From a checkpoint of a small transformer trained on Wikipedia: untied embeddings, a variant of Adam for these matrices.
MLP neurons of a small language model. Each row is named by its layer, matrix (up: input weights) and neuron, and shows model dimensions 128-255. Each number is 50 + 10 x the weight over its row's rms, rounded and kept within 0 to 99.
Before each neuron's rows, "fires on" lists the tokens most often at its 100 highest values on Wikipedia text that the model never trained on; "fires in" lists the words (lower case) most often at its 100 highest values on Wikipedia text that the model never trained on. A number after a token or word is its count.

fires on: "located " 15, "about " 15, "view" 12, "public " 11, "langu" 11, "igh" 7
fires in: "located" 15, "about" 15, "public" 10, "language" 8, "summer" 5
L4.up736:60 68 67 78 40 51 50 35 47 58 47 51 36 54 55 43 38 50 40 56 63 53 56 61 50 56 61 56 60 56 46 41 46 66 54 57 47 54 48 53 44 45 49 44 47 54 55 54 50 59 64 35 52 45 49 52 49 51 48 49 46 49 43 71 22 49 68 52 44 35 74 46 60 53 63 43 49 50 59 48 54 45 35 38 51 45 34 42 57 53 53 36 55 62 60 68 54 68 52 66 47 47 49 45 47 38 56 51 41 62 79 48 59 41 63 57 69 51 46 41 50 47 57 57 43 49 54 43

fires on: "a " 75, "ical " 4, "outh " 4
fires in: "a" 73, "south" 4
L6.up990:53 55 52 39 53 48 44 41 55 48 52 43 47 58 44 26 53 50 56 34 58 41 20 56 42 50 46 59 69 40 54 44 56 41 58 38 46 39 67 45 51 47 56 40 36 47 48 47 34 49 35 55 68 73 68 53 47 52 45 52 55 63 53 53 63 42 55 67 50 67 67 55 54 43 50 45 63 34 58 71 49 55 52 44 63 49 71 55 35 50 70 49 47 69 36 50 51 61 60 36 43 57 45 58 46 36 42 64 47 64 38 40 38 35 54 61 39 41 68 58 62 56 26 59 64 42 43 53

fires on: "as " 87, "life " 10
fires in: "as" 87, "life" 10
L3.up787:48 36 57 64 46 48 32 47 58 40 43 54 37 30 45 53 34 48 66 48 62 50 58 33 41 50 40 53 47 41 46 25 45 67 68 41 26 59 42 57 46 42 46 56 64 43 42 83 41 37 49 54 33 29 38 55 51 45 46 34 76 48 44 66 29 53 43 49 48 34 56 50 50 32 42 56 64 48 52 45 29 40 39 37 55 54 43 52 43 39 50 47 59 42 42 35 49 51 38 60 43 43 40 45 25 49 44 37 62 44 46 44 54 47 50 47 60 41 47 32 56 48 41 59 58 57 51 50

fires on: "ved " 22, "ains " 13, "well " 12, "over " 10, "group " 10
fires in: "well" 11, "group" 10, "along" 9, "involved" 8, "over" 7, "also" 6
L3.up207:33 35 64 52 45 67 59 58 35 34 53 42 59 45 85 63 51 50 55 50 55 56 59 44 49 30 28 46 40 32 40 44 60 51 67 55 28 67 46 50 50 50 44 62 65 46 52 48 45 48 53 46 46 37 55 37 47 40 57 42 57 44 37 32 53 58 50 77 59 57 31 51 50 40 51 44 41 40 72 62 24 58 42 44 56 60 47 35 58 53 40 65 54 48 49 36 47 60 35 40 56 61 51 58 44 50 51 44 62 45 53 53 46 55 63 46 68 55 57 49 54 40 51 53 47 52 26 44

fires on: "other " 38, "ays " 29, "under " 12, "te " 8
fires in: "other" 27, "under" 12, "days" 11, "another" 10, "always" 5, "waterways" 4
L4.up215:40 52 47 56 52 36 70 47 37 51 54 49 58 42 46 54 42 37 44 55 42 66 51 55 46 44 41 57 56 42 42 50 66 37 54 60 45 45 48 45 46 47 53 64 53 54 55 43 57 51 53 53 47 57 47 49 32 46 46 44 47 21 54 35 61 55 55 66 58 54 50 61 58 32 60 57 50 33 56 66 55 72 55 51 54 55 30 31 59 49 57 52 45 45 51 42 45 52 35 33 64 51 56 48 62 57 57 51 58 44 65 86 56 66 60 59 51 63 59 69 34 40 41 58 37 52 44 53

fires on: "syst" 23, "between " 22, "other " 21, "since " 10, "led " 6, "ays " 6
fires in: "between" 22, "system" 14, "other" 12, "since" 10, "another" 9, "systems" 9
L5.up12:42 66 51 54 43 42 55 32 45 57 50 57 56 44 47 55 55 51 50 49 50 65 63 52 49 60 44 49 56 47 46 49 72 56 61 57 39 36 51 53 47 43 61 57 52 51 64 53 49 65 53 47 52 56 46 56 37 42 51 49 58 36 51 51 59 55 66 73 62 55 45 63 54 31 59 57 66 56 57 63 64 57 54 40 62 43 29 41 69 50 54 41 45 46 52 51 39 59 47 44 60 59 52 61 55 56 49 45 54 58 59 74 71 62 62 44 50 49 75 54 30 46 55 52 44 55 54 49

fires on: "under " 25, "following " 22, "ended " 6, "off " 6, "state " 5
fires in: "under" 25, "following" 22, "state" 5, "off" 5, "ft" 4, "since" 4
L5.up664:51 51 51 44 51 48 48 37 40 64 35 63 55 41 38 52 47 43 44 47 37 52 52 56 48 50 60 54 44 53 36 61 61 65 50 58 55 24 52 45 57 39 44 48 44 48 58 44 44 67 48 46 59 60 44 49 35 43 52 47 48 56 54 38 65 53 49 69 69 57 30 50 49 28 54 52 57 54 43 54 66 63 54 31 53 36 42 46 51 61 47 38 42 49 45 43 36 60 44 43 51 55 48 60 52 22 42 48 38 43 50 71 63 57 56 48 47 56 54 48 23 42 46 62 37 57 54 44

fires on: "of " 19, "in " 17, "a " 10, "an " 5, "ice " 4
fires in: "of" 18, "in" 17, "a" 11, "an" 4
L5.up655:57 57 64 39 48 48 47 28 52 56 45 60 52 52 23 39 70 62 49 32 51 54 44 60 51 46 40 58 45 53 39 52 49 52 40 54 56 69 74 39 67 57 39 49 44 45 42 40 47 45 34 60 44 56 40 58 36 62 43 41 46 51 57 64 56 42 51 50 49 48 47 54 39 44 46 47 49 43 36 60 58 49 49 40 65 21 71 67 53 47 62 57 47 56 46 60 46 54 71 51 41 51 63 54 34 44 28 55 47 59 48 42 58 41 66 52 62 45 53 43 58 55 43 55 63 50 41 71

fires on: "other " 32, "ays " 16, "L " 8, "ates " 6, "ies " 5, "ade " 5
fires in: "other" 21, "another" 8, "l" 8, "days" 7, "always" 6, "democratic" 4
L6.up695:45 67 53 57 41 41 61 41 42 56 46 48 49 34 45 47 48 49 44 52 36 61 64 45 46 58 46 56 55 57 52 50 61 55 57 70 45 50 48 55 38 49 53 59 55 54 71 58 56 54 62 44 47 48 50 52 30 38 45 57 53 40 51 56 40 56 57 66 61 41 53 57 55 37 53 54 55 37 53 57 61 57 51 45 59 50 26 41 62 53 57 51 52 36 51 44 46 56 42 47 59 49 53 58 53 46 48 40 56 66 66 90 70 73 80 52 60 45 57 40 24 48 58 52 36 43 52 45

fires on: "over " 23, "career" 22, "ves " 15, "life " 13, "ately " 9, "ment" 9
fires in: "career" 22, "over" 16, "life" 12, "cover" 5, "government" 5
L3.up34:44 41 53 47 43 42 42 45 46 36 47 51 43 36 50 50 36 46 59 45 27 41 40 35 55 44 48 45 52 39 42 31 39 55 55 47 10 49 36 47 54 41 42 53 55 33 41 55 53 61 54 62 50 29 42 42 51 40 53 39 62 36 35 40 41 49 28 25 36 50 43 51 25 45 43 38 42 51 59 47 38 43 42 47 42 40 44 55 48 37 50 50 57 51 34 45 50 44 30 55 43 47 46 41 51 51 52 33 43 38 59 30 55 43 51 40 67 45 43 48 54 72 36 58 64 52 32 44

fires on: "also " 17, "eng" 17, "syst" 14, "ord " 11, "sion " 9, "20" 6
fires in: "also" 17, "system" 12, "record" 10, "20" 6, "length" 6, "began" 5
L3.up824:42 65 57 67 54 58 59 55 53 61 51 47 53 56 68 45 67 58 55 68 68 58 55 61 53 53 51 51 52 51 46 52 62 47 60 55 93 42 60 45 51 56 55 44 49 48 58 37 44 49 39 52 48 61 48 44 40 48 51 54 35 60 57 61 61 50 76 80 66 49 48 54 61 34 60 40 58 39 57 62 65 55 57 62 62 59 69 44 50 56 58 51 44 54 55 49 46 64 60 44 57 44 48 50 48 44 40 80 50 52 54 72 43 51 39 56 43 58 50 63 43 12 53 55 49 38 49 59

fires on: "old " 34, "aim" 13, "sid" 11, "aving " 10, "in " 8, "f " 7
fires in: "gold" 12, "hold" 12, "having" 10, "claimed" 6, "if" 6, "or" 5
L5.up658:58 56 52 71 43 25 39 32 56 40 48 51 63 46 52 57 47 54 50 59 58 39 55 39 47 55 52 43 61 27 55 08 41 51 50 44 44 31 46 48 48 44 49 45 47 49 32 58 45 64 52 45 42 38 36 44 47 35 42 48 60 43 46 62 56 39 46 58 46 35 50 63 40 55 51 35 59 60 42 49 47 47 43 50 46 41 30 53 50 38 51 40 44 59 38 60 50 42 51 56 40 50 44 53 46 70 40 38 46 51 45 49 59 38 19 49 44 47 70 38 48 52 49 50 77 50 51 44

fires on: "igh" 36, "about " 25, "Party " 18, "vid" 10, "former " 4
fires in: "about" 25, "party" 18, "video" 7, "former" 4
L4.up218:40 61 54 56 56 74 63 46 47 64 49 53 34 64 66 46 46 74 43 52 77 47 36 70 52 52 60 69 49 57 39 50 43 77 39 48 60 67 55 58 58 59 43 55 46 51 53 54 59 62 49 44 56 55 52 52 55 52 47 70 50 64 53 69 47 44 52 70 49 62 59 46 51 57 65 59 58 60 74 50 53 45 62 52 57 50 56 53 53 39 45 41 58 58 53 78 62 59 65 60 46 41 58 49 58 42 54 53 51 58 71 39 58 39 69 57 43 58 60 57 63 44 63 51 45 65 47 59

fires on: "other " 38, "ards " 17, "ays " 16, "ke " 9, "till " 6
fires in: "other" 31, "another" 7, "like" 6, "still" 6, "towards" 5, "always" 5
L4.up547:33 58 55 53 58 42 61 47 37 49 53 53 68 32 53 47 51 57 38 49 48 57 50 40 49 54 46 53 49 44 46 43 52 55 57 59 52 43 53 49 55 44 42 62 45 51 56 47 55 60 62 53 45 52 52 47 36 40 32 54 56 38 47 52 64 52 50 70 92 48 45 50 47 42 46 58 53 36 57 58 50 69 61 47 49 55 34 40 58 49 50 43 34 40 47 38 43 50 41 40 62 56 43 45 54 47 52 39 65 49 49 71 61 66 59 60 40 51 56 59 39 50 46 57 49 44 62 52

fires on: "on " 77, "ts " 9, "ent " 5
fires in: "on" 77, "its" 9, "went" 4
L3.up251:54 53 44 38 56 38 59 58 21 50 35 25 30 51 56 49 54 58 56 30 54 46 49 66 59 50 44 40 55 48 59 36 49 53 56 39 63 50 56 55 51 64 50 48 55 38 51 43 54 55 50 48 62 32 62 51 49 58 47 41 61 62 37 33 48 53 63 72 54 63 57 57 75 53 42 54 63 49 50 63 58 55 47 42 54 47 52 41 53 47 51 50 61 61 48 53 47 44 60 34 45 66 47 54 43 39 47 57 33 48 57 35 35 45 66 56 56 39 69 65 44 53 38 49 50 43 66 46

fires on: "its " 36, "ent " 16, "ous " 15, "al " 12, "ts " 6, "ate " 5
fires in: "its" 42, "various" 12, "went" 8, "different" 6
L3.up578:73 58 56 39 48 31 32 59 32 45 62 37 34 59 55 41 47 44 47 26 53 52 46 49 55 59 47 67 65 46 54 42 54 61 47 44 61 54 45 45 49 53 55 45 75 40 55 62 55 50 54 44 57 32 50 51 46 49 66 49 57 62 47 46 47 49 65 58 44 77 45 69 64 47 54 50 44 36 63 60 58 45 53 53 63 40 43 53 29 50 56 42 52 76 49 58 43 43 40 34 64 58 62 30 52 48 29 35 44 66 42 50 52 49 75 48 44 46 45 49 30 50 45 42 34 57 60 49

fires on: "life " 20, "ves " 19, "ved " 19, "ory " 16, "group " 15, "ately " 8
fires in: "life" 19, "group" 14, "involved" 6, "representatives" 5, "approved" 5, "story" 5
L3.up821:44 46 57 51 45 53 45 53 58 42 64 55 37 40 70 59 41 51 65 48 45 58 51 36 46 44 38 47 54 33 51 43 45 70 67 48 02 60 44 48 53 44 47 60 65 37 39 69 53 62 59 70 48 27 50 52 65 50 55 31 70 46 37 44 42 59 37 46 31 67 47 54 56 45 55 44 48 59 74 52 30 50 41 48 51 52 58 49 45 44 60 50 69 41 48 43 58 47 32 52 40 61 46 49 48 48 64 30 56 40 58 47 57 45 49 43 76 47 48 47 63 71 36 55 60 68 39 37

fires on: "following " 19, "them " 8, "him " 8, "e " 7, "state " 6, "off " 6
fires in: "following" 19, "them" 8, "him" 8, "state" 6, "off" 5, "we" 5
L5.up426:44 62 56 45 52 56 58 58 51 52 48 57 60 30 51 59 53 52 37 47 36 57 55 37 46 58 55 53 47 53 54 75 49 53 55 63 59 33 48 48 49 45 49 57 47 47 59 42 48 48 59 55 46 64 52 58 44 48 45 63 45 57 67 57 56 53 50 72 56 49 24 48 66 29 43 57 51 42 42 61 70 66 62 47 59 50 42 40 53 61 52 53 41 25 46 43 44 55 46 34 63 60 51 68 52 27 36 44 50 51 58 77 62 71 67 59 51 57 44 42 26 47 53 53 27 52 61 45

fires on: "it " 18, "year" 15, "e " 11, "more " 9, "its " 6, "ou" 5
fires in: "it" 17, "year" 15, "more" 9, "its" 6, "role" 5
L6.up925:47 59 45 58 49 51 54 46 49 53 50 53 55 27 48 55 55 58 37 61 58 60 56 34 55 57 49 56 44 43 42 56 40 50 57 56 56 42 58 41 50 70 48 61 53 55 63 48 46 40 55 50 35 60 42 52 51 49 48 68 46 42 45 64 48 41 35 71 65 41 40 39 49 56 33 65 66 46 42 39 58 60 64 55 39 51 37 51 57 51 50 49 33 42 52 70 47 58 52 49 67 45 47 58 56 37 46 55 56 50 42 78 61 69 36 52 40 54 59 38 46 45 59 32 53 56 52 55